Part of a small language model's weights.
Architecture: LayerNorm before each block, biases.
Training: 291M tokens, 4444 steps.
MLP neurons of a small language model. Each row is named by its layer, matrix (up: input weights; down: output weights) and neuron, and shows model dimensions 0-159. Each number is 500 + 40 x the weight over its row's rms, rounded and kept within 0 to 999. Numbers have three digits each.
After each neuron's rows, "fires before" lists the tokens most often just after its 100 highest values on Wikipedia text that the model never trained on.

L4.up418:512446583454491542535500523499556427450502465485520470431486480471508504484436499605446448500475519471494456557528494466504528470485439493483435530539460473503465452415536546553495547612504536465533491542427535531511511482498488529554511490453472533509525525527571533380437485461498467504510512477477534456500502406511522464543492448625535544500561510481516522447514453499517482487490466529490552555505523516519441484563504520537537474520549567499479484561564509479478503542448463
L4.down418:448474498526442499550446518528450461424487525542476485538514549480504497432568537501508508432493476484457547539510529517499578491497533523577553503445591384514503577548531519559510430573537507476490527465516468391517558533447483432440518430553542496527543477483488520476433531435519455485521532507461470426454513496516492523466491491498450535528498494468563487532515487483520546461511487493500420475559508456542532497542543502521468453527546575487522430449564477492517471493543510
fires before: ":", "–", "″", " |", "."

L4.up56:483560482557518524522521536465484506512537507461488504483547559484516474501482491485524497466516510501491558475471438461507513539480439462443472557506468426469432406467526506526497525530487607449514499560516468549450514534447513546503517491385525448472519499419481554418520533473477468533516515485515552485439572418419547518521433528465561453503559465521490567565525449494531445486518562461535449493450540497576514508547418509507536541526496476552526459454482536521467556498521478
L4.down56:484525523469517502480494521555502551476509489499487525451544524428526465523481480426454549409479415600477421468494575526497446518605532504542540451493495539513463498511493451421467501503580420450496438416513499506456424478527461517567546454516552511539474478538431450514518551518520454480417516512527475538515503530530451457494509509485502505457499523479508505531481509561422515546533517489540491446520487530572469468560573537487452503548541493472560427518476475490523560513516477
fires before: "″", "′", " /", "°", " Born", "-"

L4.up557:531515535499533510511478513459548468436498485500512534506499542408493530511513523577499425530521477558541478606532499461506509488448494438457424527497475518461494442473462521549533528572535487470550504515479477476451414483522417512524496548426450484551489527534519528451492530505545474481486508491479449469509515425501478520616438454558467452594536454403519542408503452473523476527492530587507489504514494458537574526469503506499537451511571500458514469473482534482510517521421514
L4.down557:408439540537435508498520514496593425419544617467507416513478568540491511504472601510520491483496485546548474537480485482485543436484476515547534467516503484513512510539457448445556454533536523468504501434439536427562581507510496515483495496553473513485527454429479544430495552477470495530498495510503507465513483505474444467558527540525528528548488483498531479578443500509517495567570528550458473538520486481522489443484456519469381426495507475480473497434490497527519535500542480
fires before: " |", ":", "s"

L3.up118:546555533482514488462469470495509453426450503537442464568500521469522508486510508536509471472516519561495465499494445500471484510567484445451497491494525472444516479531474524448514511591466536451455528499437560469506483532531468484483581545497547471466529461511468609455519537484533517551496458520632544477514498480422456476524454518468525457517516496483546554486499504414519529501615458521479516411526544463592551514484526443494509495475485515412580493469518522462498513530442571
L3.down118:511509580540560501559507463423464531494552524510519482515478443530477501571485546467551520525495468510533549478543514516480460436451510431526540503453509495527552503506541526498423435472465454516534492452510498492583542491497522462530480501432557530481475496457491515491480573506459378487534514490541510509591502512477508461433458570484548474534429472513477476510461493497515498493472482546477481477585490469530524509426500540451505541568478536516416488537500439495564401428604508
fires before: " |", "%"

L4.up179:425534481473456478563554541482505448512498450518521554526508533540461488531429452557491535531471492505471499505468512519505526548503500519528446545406482489512523476459501508433504484492562564437575478540451485523495519475486511533448561495517551594457551520457518601467499517446504413562528507533465438520451565480528536424562446525566472487532516552476583467460573517443468587488496511467486478458448472551533473459496574467509525480495539473514448467509489548475557531503530477
L4.down179:454486562510537544533436460514493529475488538560484481488509424471538450468453517540476434518427535440574516444521518522507498486429457470488495487534496503491496531535528558488496411559473504429397481496543495475470569449515526533491468516507485529535368536541502450525470518481480535453490513506535440451511489506552534521424589500430541531532555504503493481464550524535465443596514533595491485554468442515430519529461504537520449504479526523524506500544526502559555538523484476
fires before: ")", ".", " in", " ft", " m", " ride"

L6.up174:456502525572528536481508564511530455454484569535438471446563525500491524529533563494496469440502492557541537473390494451465534525476549559519518546492501441446498477473519560503440541587556576482444486488426473484498468514523497434457485467558539496497497448463499507528471452589544469487478461531456474453419509402506506498493572510545514510559511567454479549520482473560497551479467413464524506516524536564527518467535500502530474485506536573479448433493523541504468455489537491
L6.down174:460519507473440471463461517515561557518484463522527482496516531475494545501492491500509579512513476511551545627567495490559545488492514458544479434427420472412488511505512478522448505476448475496471524485463520494396519490491508574502488471493520438433433444458483523471551484431514494486520487496564449473616489478499491500463501479501548561563527454522513509505467440565497479537477491591545488452486505469551403462486447523530508560455513541551531497525547527466534567541528548
fires before: "on", "ona", "\n", "ons", "y"

L4.up37:504523555462533516513478469517419454433505571545465456595487546533497531499461482544540535530474542542519497427517552430431484459562498497505488470422504538470417424513505498483484464527459466445509572537494514455525472497531527539490503518482469510517462517412538490513537575486506483581572526482533450513487542539443507470500480463501490464521521609474521467497528506494560405435504598506547499473454514462504540571428498577514484536567495490472514495445501472496551461500472519
L4.down37:517409468478439400487527502485535453495541476475540478491536545436459526515536491524506479445490448463526535510500525519543436506516469475465534506526412452519480548507487554526553566531480408467521530548517473511456469507460483537414519509503479517495509499536514556556499491524498540524511492497521525541501544489572531559508546479492415529520480566563470457501467453480513483426549515444472401545442506554514594435515479528545489458511451452467551519542590458475462448466468579
fires before: "-", " |", "0"

L4.up222:542456514513519548500520527534490484456534543485511470494438498484588459488444567571515471496439494529501536462511504495492505469511412425533477523544450495420428463453473492491498556498500599461539534498491477499494419469529455559527502472452443527509492528471506484523531468532492556548641499495502452485463516397487434493514452464577418483554489528434552450495491466555470484443502521486532529522478521545526579493486543484492538484584446526465523477442501548511452527512480510
L4.down222:517514518522475516458441578502484499519379467589485500521545459518485601652526557476438516433578450534518489527475443426454484494476453511515535430536511470531553486525465512449541492496482494483505580532488486515466503557469527458465432560451510512493495480522500526460468512522431524454490527532480499491540510529527439531500602601469483480505468472517505458526438479543475543531518470502437535475524491557525469493466507473534428501464543501472499526468551491519522502446519465
fires before: "|", "-"

L3.up630:460494501498496531476564488490520438405516456508508561549533516512512487491502471549491490557441502522445465556478531517458476532566461432522483547493526486470431475486502511480550535541481610421529456510524533520470486546571520530505558529501531468556512460386510568466470579471452502542484447530537468479482564470481490440449486445421443509519521453494557537440506486536517502503525440505451488422437581490518566517527549499517551456541521449539458457455453526501502557486501472
L3.down630:498438503539471493488463552461516466491493554521472567508498459476492447545506484593548497521503484517469478578455530509525430478466482512513530568484414496517522518518522500498511512492544389465483475383514540461569515543544494492473523409491489556485406489497455540536493485570517503444548462526549505416514516496550459473462537525494535494458472431524528528491559456483441441589463496551542494518532497429578472530566547527502474487458514540520535472516523484554473481508583451
fires before: " |", " %", "%", " ±", "\n"

L3.up303:548514587439573539561474510534490500460530501526456523525500556457527452467420556575512512512457551503574535488487524521478521474507481533508464494568482500441519409457507510496523519512461589426505503512478553476458440528573495535546551484461446466579517530489525471472521490476440482488569504428461481479466574404506606509469503415443442490525530550474494488496525495515497524439500557479591504472540531495541544509520494498535507417500494485510465481435504526525482518535513551
L3.down303:524529557451564536486516474513500522527460414535479513487524496504489505552547520498482434495495509547465527509531477445412500451642492450538490475540524471453474442491433505466471542567452564494531551485476468525543515566534464469541510525475495532487444551565484524484558506507437479493507562461449416440515580436467481458509566542489410504527474542496512416477473498548457507464501480476524549553559464570521491553539532555519469522530519492502406482461531489510483486469465503
fires before: "-", "\n"

L4.up491:566538544454507527474529482521568485416502463505403501532431548555504510541466458525493513473521473574538455551499523452518499498535502563486457491502458530521479449512507543531486489570505469449530487525450569435472442513512518484491530546477474489549498532446554478504425573430537438467513504571506459437460522480418487421556444497463463521557550506473542517408465486475516533494478512491526457476516527407566454497511564496513502499557501506562528459418484515468494552491432465
L4.down491:497502534545419567499496520557485423391527522465535430506502490548417539490479559534527637511451535490534515432540457515464557476516475516483515475451491457517519480574512530472448512517432503493485534510517485482503513513465516529549505476554595561457533477543520463532509463443530473546554479501528490455508469461556545500444440517524539550565559498483450510474452484547556495485452484547532486452440488445511472505516565481500506450534476581453445482513532514491521540486409479
fires before: " |", "|", "."

L4.up203:513555527470519536456519463527488556501549503472542552571504547522516502505485456497585443511455487539466525457477522481497523470529498497477489447453445476476435437486458516499449473581394567455483542499477522549514487495509515553514535470439505464538490516500527547454509613528452493521540604477528495436483520431462497423526468410441416497542539541468479528449557506505501457458493515521530434475495578468586521524569525487502509509555509475478531449440490518520493532495424501
L4.down203:532426520510409399545549540428555538485476485483559502547525570490512468562521459458489531495514413572495494503511462521514475515481506528526539511492523523535535514478471443505538482438521463550441522447544532493528576410467492487446518540576497506476504447488366525546490462536537466531465536442469477499442437598476490559485485484517492543459460456446471486533548454555474530518498535522550482539493519444497452459527481502516534544529546524458510502571473525513482479483551445
fires before: " |", ")", "-", "\n", "|"

L3.up243:518449537456518537509498502469473494362507598555455516490495498499497519495467487539428495444447463476467485388571539504476508493467522554518507511541509451461482503509471487520451556538496503453517547515404429538506530510525496528572510520479497531529573503488481539417536506527461524463586562491484559489524494460456470451526486454554552480571447504498542458454474489491512504553478542538509493463509619495543560445477515512544547484484524546462527477512561534506510452554474425
L3.down243:457487463557522502442506466523439582556518547499412513562508565540528544574544451500479538487450474504475499443437420455470453487558474523532524550554501542527484454518534475518501461509471487527549555504498557469493474510477507505466511532548506504530560489467496507520432527547523574541491527474435475487480526487465507508586422513494493459532543374544475486473525500517500502480427562447584456427396455549561541539562468526517482470499452472490478526502454479474525514500543506
fires before: ":", " |", "\n", " zone"

L3.up477:508525546525581482501517506476457423453508469478492518541478548500534458472478521563554507529423481523540579471497529488467522524520494563449496522527519481464474423492498533485502506529528580503435519517491502494429430498584509519551534502440493402554480527456537523468464545483512529529538465480492446489481525372460526504502485504408507460573492538470469507373505514516519483446438511564550545484456530460585527503602513477507485472553490499536499461445481520494490563527494505
L3.down477:474489508517561503499460451434482534429499515535533566523569485525462506488577428484532462509472440533489454464545511426437462581578518523509476426505558543478519502493446533519470612580485531544450516512489451518512424526492464504538498533483525541431482555552476482467518485506452531527525517478505506442507470471517516479467540498518440481473434613472509519494435544501482513454445507539483502599517532473527548528575523496538477541567476486491416484508502503570446504470457487
fires before: "-", " |"

L4.up360:477480485509540498543524557494492455480517506491480574467548538448527483499497483519529490477496498510531541550503446487508580554522441477476378556556487460477408415466519501538468469558496580499537473478514527474456502477511506598524492491470464501540563531531436505474519521477456465467422467514507492443535542446480524477492503419521526486595524426535490519508473470486474454456434545490602595514504562485567476520565463555525559529504542566531504461471497518535511455521475464
L4.down360:506536538534444508532502558536537381513457473545497432417512553442481551527506570486547479476481482504592469529476495506452548489598520510553447545480551451539497495509480498490497492469519518490487472408495436457434581527516516479499463457488415470500521513492531471525575509530508411551509511476524545522495536529503510484458512443429575519494532480487499431553439580497489518479484479483485587549483470525561463473478514490514487487474438505425537481484530529541564526456492571
fires before: ".", "″", "-", "′"

L6.up261:508572440507481515512470501526508585538497497590463461515464499391510469520448505506480438496493521631427548454468571486436474488480524480435505496487478550446522468505431554454552562518487546431437523537495514521564456565518577530530500519497409486526464536501508480504532550445460523519537531535480489522477531483475487500544508538496445482513509515461537486520441481475469535479518514486599525588565496575502526473483479532466453435468484552535518480482457493431488509487475555
L6.down261:529548492467479562503457465520500490517471447511491514470472469515470537506521497502469539472559519526464514535516457422475565485541437530589570566563498520519477505443439490482493502506518531463509520517477465543550498467470496497444486584502481528424494515479439531516557562582472520474453531507520550440476530412451500501575540476502502547505449460492493396441518536597411492499534514414444516471439499437513543486504582503432492481471451529470549495448557518522548510541466489
fires before: "-", "ps"

L3.up603:552509505499491437457545519424494559545452534483481498479458532479554525465524473541607472481501480525541482540519403508501558544537433411443529481524483479433489463499468444493501487460493564500466492523482507502538486562482494591474519523483495553603475473466475537495531455522484566523492526541567548470467546416510434482592497535589450523492504427491485445501474556426473479495537532518514495445514501458559456550484513515508476481496474543491545482511511574455523476587480468
L3.down603:488527532511554475491537455480471493596582502522555501468498520443441519474497529488495522502509448456521414437502471486507446494478515517504479506458545549559524461471549471514499546463500472506482495464462506577542533540483564505542523496461541484469464551469444484512443484533468409467497566495506417570574469473417518482458520566463488472491508556567514542465488477479505397452469490517494543563471569553469494472450436530457482510517490511523402481565519537492512500481617540
fires before: " |", " a", ":", "s", "on", " /"

L4.up199:459517532479532467504567444458503492439496465504506556526509492533595461458471480537555409479433547494499506522499521488477486474481412522437454475495495466464453469434552456535526514595413540519545525535420530533563481486530470579537504508493403500564527519530437551482514478495465560473465575514511510443520515416525455505445516451558477464494505452474461475460556452525485396474477495499496522468531573486521458478552482542521535523518559508482495468485524514510470545486439462
L4.down199:513453536538434539472504577533577487442445515448524517539497518464476587537533517462502556462515516444491465538516513566429541502459520532538471526523512486467536459503417479462497517444579544488465531479539492508472476443452528530481497520475537433423437553501459465490531437516499533503466476497461566557513462541488551499457424454541489527560555531513510559468482529490513576506477466539584477503467514445468509524457511519586546490518452487566431490539553516447453468511591530
fires before: " |", "–", "=", "|", "″"

L4.up296:499541550489580522540487470468544522482399435437552486486461533515522449497409462497533456486508505486533492514533488429487553470547505547477403491496495527501507513495500452544480520470440563454543533459494541459447482486566497549456489550478466468531527460499390612519572487501533474509484518517493484537525504424451431489513504486557517501560495432490526520426527448500448515461482543473569522524548501423539421503478513574530504455510524536544529526454533476500501426552479495
L4.down296:507538587551540482503502527459508524468605568444574494499506600522539491545522616562499511505486502495509498490457489554523529523554471533477469525505480544477488462485433484550503469495463535483402453462424463486541542574499429522514449531434512494528588491537502531485502546503509495523553550480551541501454530458477492548509485511517442442478498539526545518538538506479533448575516455437533546537453495497424538455575446443467482428434483470486507471481463535488490482508475516
fires before: " |", ":", ",", " (", " in", " of"

L3.up308:460510545524539482491479546531505511513511492579480501504417522510488451519494516467519529482474460544501537512474482475485511491538438493518506517516476457501462423460467571578515507496453592347523478530490529521437507523571527505563523519533535542489474503454437512434482456510479468504564509434506452487442531482479638513468458492433475449515490573444594464498519519507465483550530481467499550496496580535521538485519516494512480458507559427524452451499505498449472503458573434
L3.down308:507539518514519506487544568564500474513471482435476470481467544501487505446467497492494489495573541475583456516425466496499453524418520494499523549528554574451506397549530566480515508462403468507477501580540542529471490468514495453430472481519546456514439518485524528462510583517518568461471515542465511547452566503522480508505498427408532442565574500529556505504510474422492447466393492546586468474518484482541519534469469480477516518504499509494464573483490488538532555523519522
fires before: " |", ")", ".", "%", " m"

L3.up481:492449546498507531516533526470506487448535497455520459546522549531585448499477480575496434495494468490500527577520531440477489459504454474485465551488477458465406507469415518513485585557522574431573506545482504517503534396523517557472536492462440558457535506517438531500539511538477544516522520533464466511455507467483477466541451429577534501539484515417543473500530466445470494544450503524484505542420585493523523494514474508510596541541511564485475511516585536444490518543465485
L3.down481:490478416458544463480516565556488541499440409537484542560522488487451466474518503508549563516528488543492503498415388499485488485493521573506575526492468547545482564533470472484409420476480465480475502462528573485502487518521494513467463495477482481522461521463420481458515481504547451538446463460501543510453509588518542539468619471456544508512512531513488485528530545580469535542543474537483494461481408505519483488480489448585474533522562433522510486478484470483534517511574535
fires before: "-", "|", "W"

L4.up201:552501582453529540502490502566460471461525531554443478585489535542511427509451535562525523485408531592537473472480551478445495490492462473528496465522423491484477429497471467513521510545454596465521500535482499447503470528586510522563517523448473529562447524507570482475493491403465505547499505453396499478483531455477512459488482509454417491543461538488523476511481525545451549449482522426510497541521496548605573499531512504487475453530493525504486471478459541520502472482473564
L4.down201:540513513552458550544497445480508489502433452570539529495513466443440512488460536452484487507507448486477505520496451437494446531523532523458559477464466493439479462472485574467467560564429498548540499439520497498514458577507474477521507545452523479425469556534567486500502511571416469415509453480450505421526558454560541512475527485502490539501479492590545437473452486534506517464525532438517578549521512496526482636482506544523514505526511508445476487497512509545529541505422558
fires before: "-", "|"

L4.up177:547552587469503425475554478472439497460513489502450496532485532566512499468466454513569579471482539523527528530456552480502463465564522490499521504456509433513405424450511488484446587508376536462537554507414470523462506554524488574543529570467512440514544507489552558464489484492481460573520543472523432437519539436468438434521489518530524508521584516525460487500477558512474466465460494506504462470461561473551495521527560532488468494524538472470495450467495509516493480520502535
L4.down177:457457455535448512497499430434525553456493464508536569525577484418533505556583520537540467536464469434429501572500521502444505517454473536474448512481450488511425553473473478531497492511480456495499568531511447544555440439471521560498519524516433439439533459499539464476491461537486475497558581511478473462478468498474550538552553463521575524476492503481538464425487509529508527543474464460469436564480539429540561426482543524465542516517522519563515469529529505512484424537479544
fires before: ")", ",", "-", " –", " |", " ("

L4.up251:527529549483517478470523541497455487394485482470448481470478491594551435491425425546526545467514480453516488427500537512476528524516528575467493478421475527526452483394490526555507550519487550444464544512489469556501461508552437543519522502509389504436504479463520501509511500520455522583545539571503510494502554482450461509577527578591484502521480491488476469436507525523487579533448553513520492430467516535546514500488545530511535504510504522505572470490563533500462470504487423
L4.down251:464472516455515486461461489582461539481524502512566595587453504431512504505530549454517512487587484536531507490536485484426474518513487504559502507476480442498423531495460521573541504478486494506484532573449544478514502485541510482443519508577513469486579519460485530428501483561474554510564517458481391447470501524540536465535516495490532421465503491506493467455439463508419500604528418533474458480518566442423500472517454493518510490454480521528549497498531524534543454486530581
fires before: " |", "N", ":", "W", "E", "D"

L3.up596:386511512575532453482516533464517486501522481497493496502455516535502489479469448477483500462468513450472517555531465563486446521540494411482492521516513500461484453462516499492518517541429513496599533493438497550481500465442495591500564518460506409458499519411525553419456543510530499597589501518557519474517555466471477419563486492541531514489503493488487538498466456484501400464447535417504561446495562534574467483515517517541506540546489454532476449520479493517436549480479496
L3.down596:518488509510457497523474510483460505454475518546494578495525446540494530518533495522502589552541472559470466442500538487429534539531552525516550483461558478569507542424491473512485461444465415471486498530508436485526388504493505470546511480492500539539444528537481460491479501581457464454499557458451539605451484479450450506575489506473513521441552532440518503570494579465539522489499485561511462454501555453413588552503568472513448480511536503497465470471492525539493422511470486
fires before: " |", ",", "″", ")", "–", "°"

L3.up23:506526530469516524501489484565518473478562520482510529471501532494534492484469513523513560396486506520462467478504509499523500539509539516424492522514450489492405402443545489497500611551463495423498463522399486459521424498529441530532508513486480455502564458434454479460522605496498536511553489494568471495582558500479523516576516523458415503472515486493509465412552549469494572477491486476484575498495515448578503517443540468513458512538458531466529476468440537496433534507531473
L3.down23:482564502468507506556461441511464471551458403487490480526457541531501529535541469408444508459501467495502645484464464501477525471484548498554504479486511462554489454549490511519502544482473525519493489524508542552515519554476506489396491502517561440529496442481543502522544505566462420491557546478503416443471521453509448536489484524461423494457529509480421463506431488540507557570463477458476535452567552524487495492498540500538487514487527582443585480521517518523540477569542530
fires before: ")", ":", "–", " |"

L3.up166:507509571428511439526535491514475469405514493515503550563461533480545504548490481589509499512432535521510515590440473460461571479515426517441437490480501544478421409461525506473553513521456484449486533518415493514513408518608459558517561509520490444555537506500509494499525594486515497478527540445534557485517525445523512484443423440488515507569497476491502447436540464570507440544489470509555522494483534516496529504507554511513477504505434524496540475467480539512494505492492437
L3.down166:557517469524475488505444490504483573511438434494531504581517501533508462547538458469473487405556503421495472547506556541502450537530539521502488481529603499434486496491461448469466531555477536490496498486511473508599474509493520476567520525521497417467454524551438549526522478502429541462441526565492441537530454557495591455514453534467516505463523548423484496493512550526471505513456478560523460556455506491440515489440526520533459470563527459495446469577548425432486493496527517
fires before: " |", ":"

L4.up580:463511454484483508549454518501537506515432625573470486479536516520537511531549517492471481516506436534442502518443464454457451542423501485560538535562562560560533456549472532474539464554464501499494538528514457424537522617492513531512502552468501484507516556526498550502481441600430558503532471513478460485377491509467442470517510474562459525526456517444483550502500490481453518526485455438473500486538451499509521490515570454566499517545487461519490439466496514438480506499457547
L4.down580:519490612554500460427511478492442546464548486495547558558465411521516471427517504564487493544506537479525461504501474501551539490489523479431459392499421453490471574458475487574502579430490518536493475520545491545531471430418552493492500488462427470522492451466503496501594500486549490500460463526524533564514541487544558487415545513490530498529546455492536502469557546573495451451526536485514540500482536463494552500517453454488503527455538528435470465510547503489531442496491500
fires before: " |", "\n", " (", "0"

L3.up103:500527580501486531520554474510544467478526484481514466543486511472557446472535555471517489539437513510503517468489548498427523472495459542485527538486509446530526436468453554580561494560484515394501531566404444491496430495600453516573496458442441509486505493488468478464516515515513483526550512443447538522483551432495551368444422494534521485545531521505522429509536478551511565482469511529488515504436512486490542511504508537523479507557523550532554501455494488422429538498536486
L3.down103:526458507488502499443494502491517553501461572536500533506550484551505481521467446520481518473597462582480441477431504515448459534505516504491553531556438512515559476472527427485507516521511538510464504466523517578487425554528529502472494524426533398527493496464529501549550517491462518482415486473462588500473481556533555512453516486449490423499459471547523474512476518478509508539400523429502452492462542544504534539496507582530468510519512390472576432468540437445484451543489524
fires before: "-", "|", "s"

L4.up45:446501513463515517455487550457487501443476555469470488484496538434535473468482486568484453520495509538508492454448487437441487442488486513456447539515489518511470440521481527489455494545449514450413534434509590425463484480603499566492548531472492528553489504489514516490491530511484527507527522524548510541571541434435471490535569468459490465514556436560580539435496503483494511509525452535480513461437537434600563556476503512497517498565565527474506447416499493544544462542424488
L4.down45:559490550475489484564519477526407513498542508538523521506480591496479489550427475487488527456511504547472484547558426458473472533524435448572526498522515505511590487432541378426475447532562514519482499479518465511520496533534512496452527455497443531514547505402466523483464556487453504512452507556486513526505537551489429499544501511523489411449462489445513469478531468489465492550515609487517486551493529509532428488508592528477437562479524524511488475550470544490550511482568478
fires before: " |", "%", "|", "."

L4.up581:498504523529574512530501489465552566484545497471486458588518531478530516470516503529507485547534502606573458493464536440485512514493546549449445496478523534472482410468416593533529474568507526420459538479478567401431472484549489520540496516516445516561534511488502452521525540487513461432457504511428472483499523494462500474477489390494467504581554457540550532408508496460514454483487487543501452465503553476602515522519527483480522441499518489471484478457494537504543507545454514
L4.down581:395441494522466465555448514479487389438590532479532535451490560529506535457453566577564558540468534502534562490451529523510566459507492494505558549476463447464533476496527552501528438534462485456450520485468521405460523538498474533518473489482512568495565468482533543484525501464537463480487424498499541493569417474502463518422434469534468571543518457511491506564542516458476510546483493555465484497547456474527502583529459466521550446496500525499509475452518480511539477519484510
fires before: "|", "\n", " |", " Attendance"

L4.up543:538455596451539504523481557517443495519500499549401485512533517508579450512534494573511551506478527538523497442481576447467482500549562443482491509462476484499507365484492516567489509539526522347469500486496485437446470464550550546539484549495525527565452531546500526477517494489552514509509494434422496537508508500455487445505501493499530509482564500476562455504558511441498453454467464526576466489506516471487510537512442497497513474529486532498563463407504531535548477537451528
L4.down543:464550531499461542476454476497475489487454511490517475466571501489494436522500514461477462507556521448506562598475572502480484564528512513462513578501411446558494564524502485424493467567522560465468533541551493465503486481557543448524502522493458479501535517465503479477505500501465490531426502491509520510488585534523565538538552448480422535430426461459526409493452512477478513500517567474407471612446532511477545525443465467478419558540537451474505502546524497491444518505521497
fires before: " |", "-"

L4.up370:461579551427465508500533476499454520474474491516504500553470527451489520492441490552526436482511492557475501582549492546485476480514472508511494514498462521477488503492494486540548523557485472371506549460467475424481480496570538589531550511497497438491510465468549545451553592503462450525484568456505464486478585498448394458558496467432561480507542435528527455424468467443519515487476493555474500475507510518618480552476505526513505496573546527525530511451463472485519456514473507
L4.down370:496465506465530494551439482603450443541542498460498508484511426460548480469529472520609535482484534458491546412509512530439557508468386553470494474569466491510508495508572486469463507551433517450588493463597452543473509461540515421534443513481535488504520478530430502479505549489533441564545519451527436459554513513528546476494527516453498543523474486508504500444550478539458465523483494517505492494469539468466503511419543462482508489502498502548455421492545481531560521439537541
fires before: " 0", " 1", " |", " 2", " 4", " 3"

L4.up472:432544464499443490540442514526517448497452559516467482516475469540543525513480506522449571456513470575483527502450499511470477541509456496507509499549524513485479459496531437490532475563500511466550560465433523469462545608477487525448492491487421481517506558416457582509512450514463525525492461503518491413381510475414520448554397460561448476582492474525558513514503424504478516523542514478496472477588486520488497449501563507549495526509504519510519483562551515520447543543519464
L4.down472:543496549474488472514520538487403523477500468410500469503480505477485446518441521562502535531530472489424519551579458505525572487510465529473542462514500484447496538438483506575457601456470528520457496505486455548542472460502560523477504539514467501545469553528447457502584459494486509551465499443532508545526571513502479508520471513461513559499465550508380510498610526496478539475482500450503442437439566558465436498566508516444526479495540516539508456502544503547425485451547481
fires before: " |", "-", " (", ")"

L3.up492:474454490559536512511528556491566507503519489493436483562451542502556483547484469566527464501481458530494519483540558411470474501546462450518430498472473489444432435457450479509504469494524559473556507453471491469470467449555489583445561474488450559487542461473452537485505507508527523519544535537474453557480527468483445474531470432487460452520473471471584447472445451569511477514522526526516482530451567509577556469484543624509495459564475501498514516480568406498456485512472465
L3.down492:537521472490438477469490560531530551492430527514524452496463528508459521541527523490491533483567381538558502467534464484483508413443452536478533507533501541584505541497515470439504523485467453452463468456574475514495495512513490469482515581499458445441462512487516503499463495466544496497482525515514441543488500575449539550540608546432555511418444579495540506566453513559543495510559518413384494486505450460485463486516486452509475503469541497480489496463494521487532505410537503
fires before: "=", "In", "The", "|", "-"

L3.up470:527434484419453509457578412495490582444532583494479508535515490482543527464449463476483523548462426569473468597482547519503485446439427429498570497524471500464489487580487552496533532569552466540443496492488513478494499516537489567517546544528500465485521516485525524465557538465464551486535501486529507453533504464497471427510452451463464446546425506490517498488528466471551499523549500504462509436436571482523482433549533508512568459504513478458501446547533486510527555585515522
L3.down470:553489584454462472477465489484537461498547553442495438540469487469452441565483469484453539450514511488543517504523446446582507490514467456589483514438446555544547466489574530455532503533572547492514506493536491485499533440487494476473554508534557453527526505514431468498464519493482508500563472517493513500552545497400499516420504520468518490545504424582507500516593509547527556506477516573417521463538442506602512492517467561524496484506498506467593470542513456491516479506547449
fires before: " |", "%", ":", "1"

L6.up544:420492564484433524540494498488543553477404525501462480471481545478484455456445474515498483524553542498509513521456579504504527531449548483553510523468520500490437436502550494474499476457488589540474497560458557578505522467475497593547491477505496462474593498499511528464478459500494488591559519504457432472537621468475439460534486385498483451542460544455517493500488473465519537507479554524474479531473511444529495433401507484530525525581527466556518470512502515541483487489536510
L6.down544:464472483561533558476562474490539530568497494489507488480509528532495457487506551444445471501535539451455504516474447504408425537509469426456475539528512550477472528527577522484549477541412558476456503538497504454403539433489527519440526534497565479491504473504467473532464458490472459530520437472596492545430492502525521483510476498476490523559470449513570462574502457450533515566496459460557530505499497455461556505462511481468582500488435599495440517474502504504457598486533534
fires before: ".", ",", "N", " in", " m", " 1"

L6.up189:507544579540466528510512512464497470390525549554435455508579499549481479516522556567535430427422500532510412520440492512445516522490483474534580532476489508492500522491492492487516467526484560436452456497480484521539521467504514525437522481510501495484487468439544479507439524484487501494507509512436505425394563513505530479532458518517473506569501474451471467521497477514483562560527540497491542456569552475462515499466502521499476614445479492560513441427435511509454492512589578
L6.down189:486464505513565551547562521491542533507494523478515551525504540478467536574457481472502527456520446506491462533522490535512500452440432580483531562422497537446544426414554573559431514492504496492489390527503510481434440478473518476502517505523490572513437505441521503512519537434507535434487536499466452470501483492547535464449520521430519483519513496522446519466479517481485369472437570550488517482547595535526455504503479475587523537506515529529476449526461511454481496549538491
fires before: "on", "|", "\n", "ons", "ona"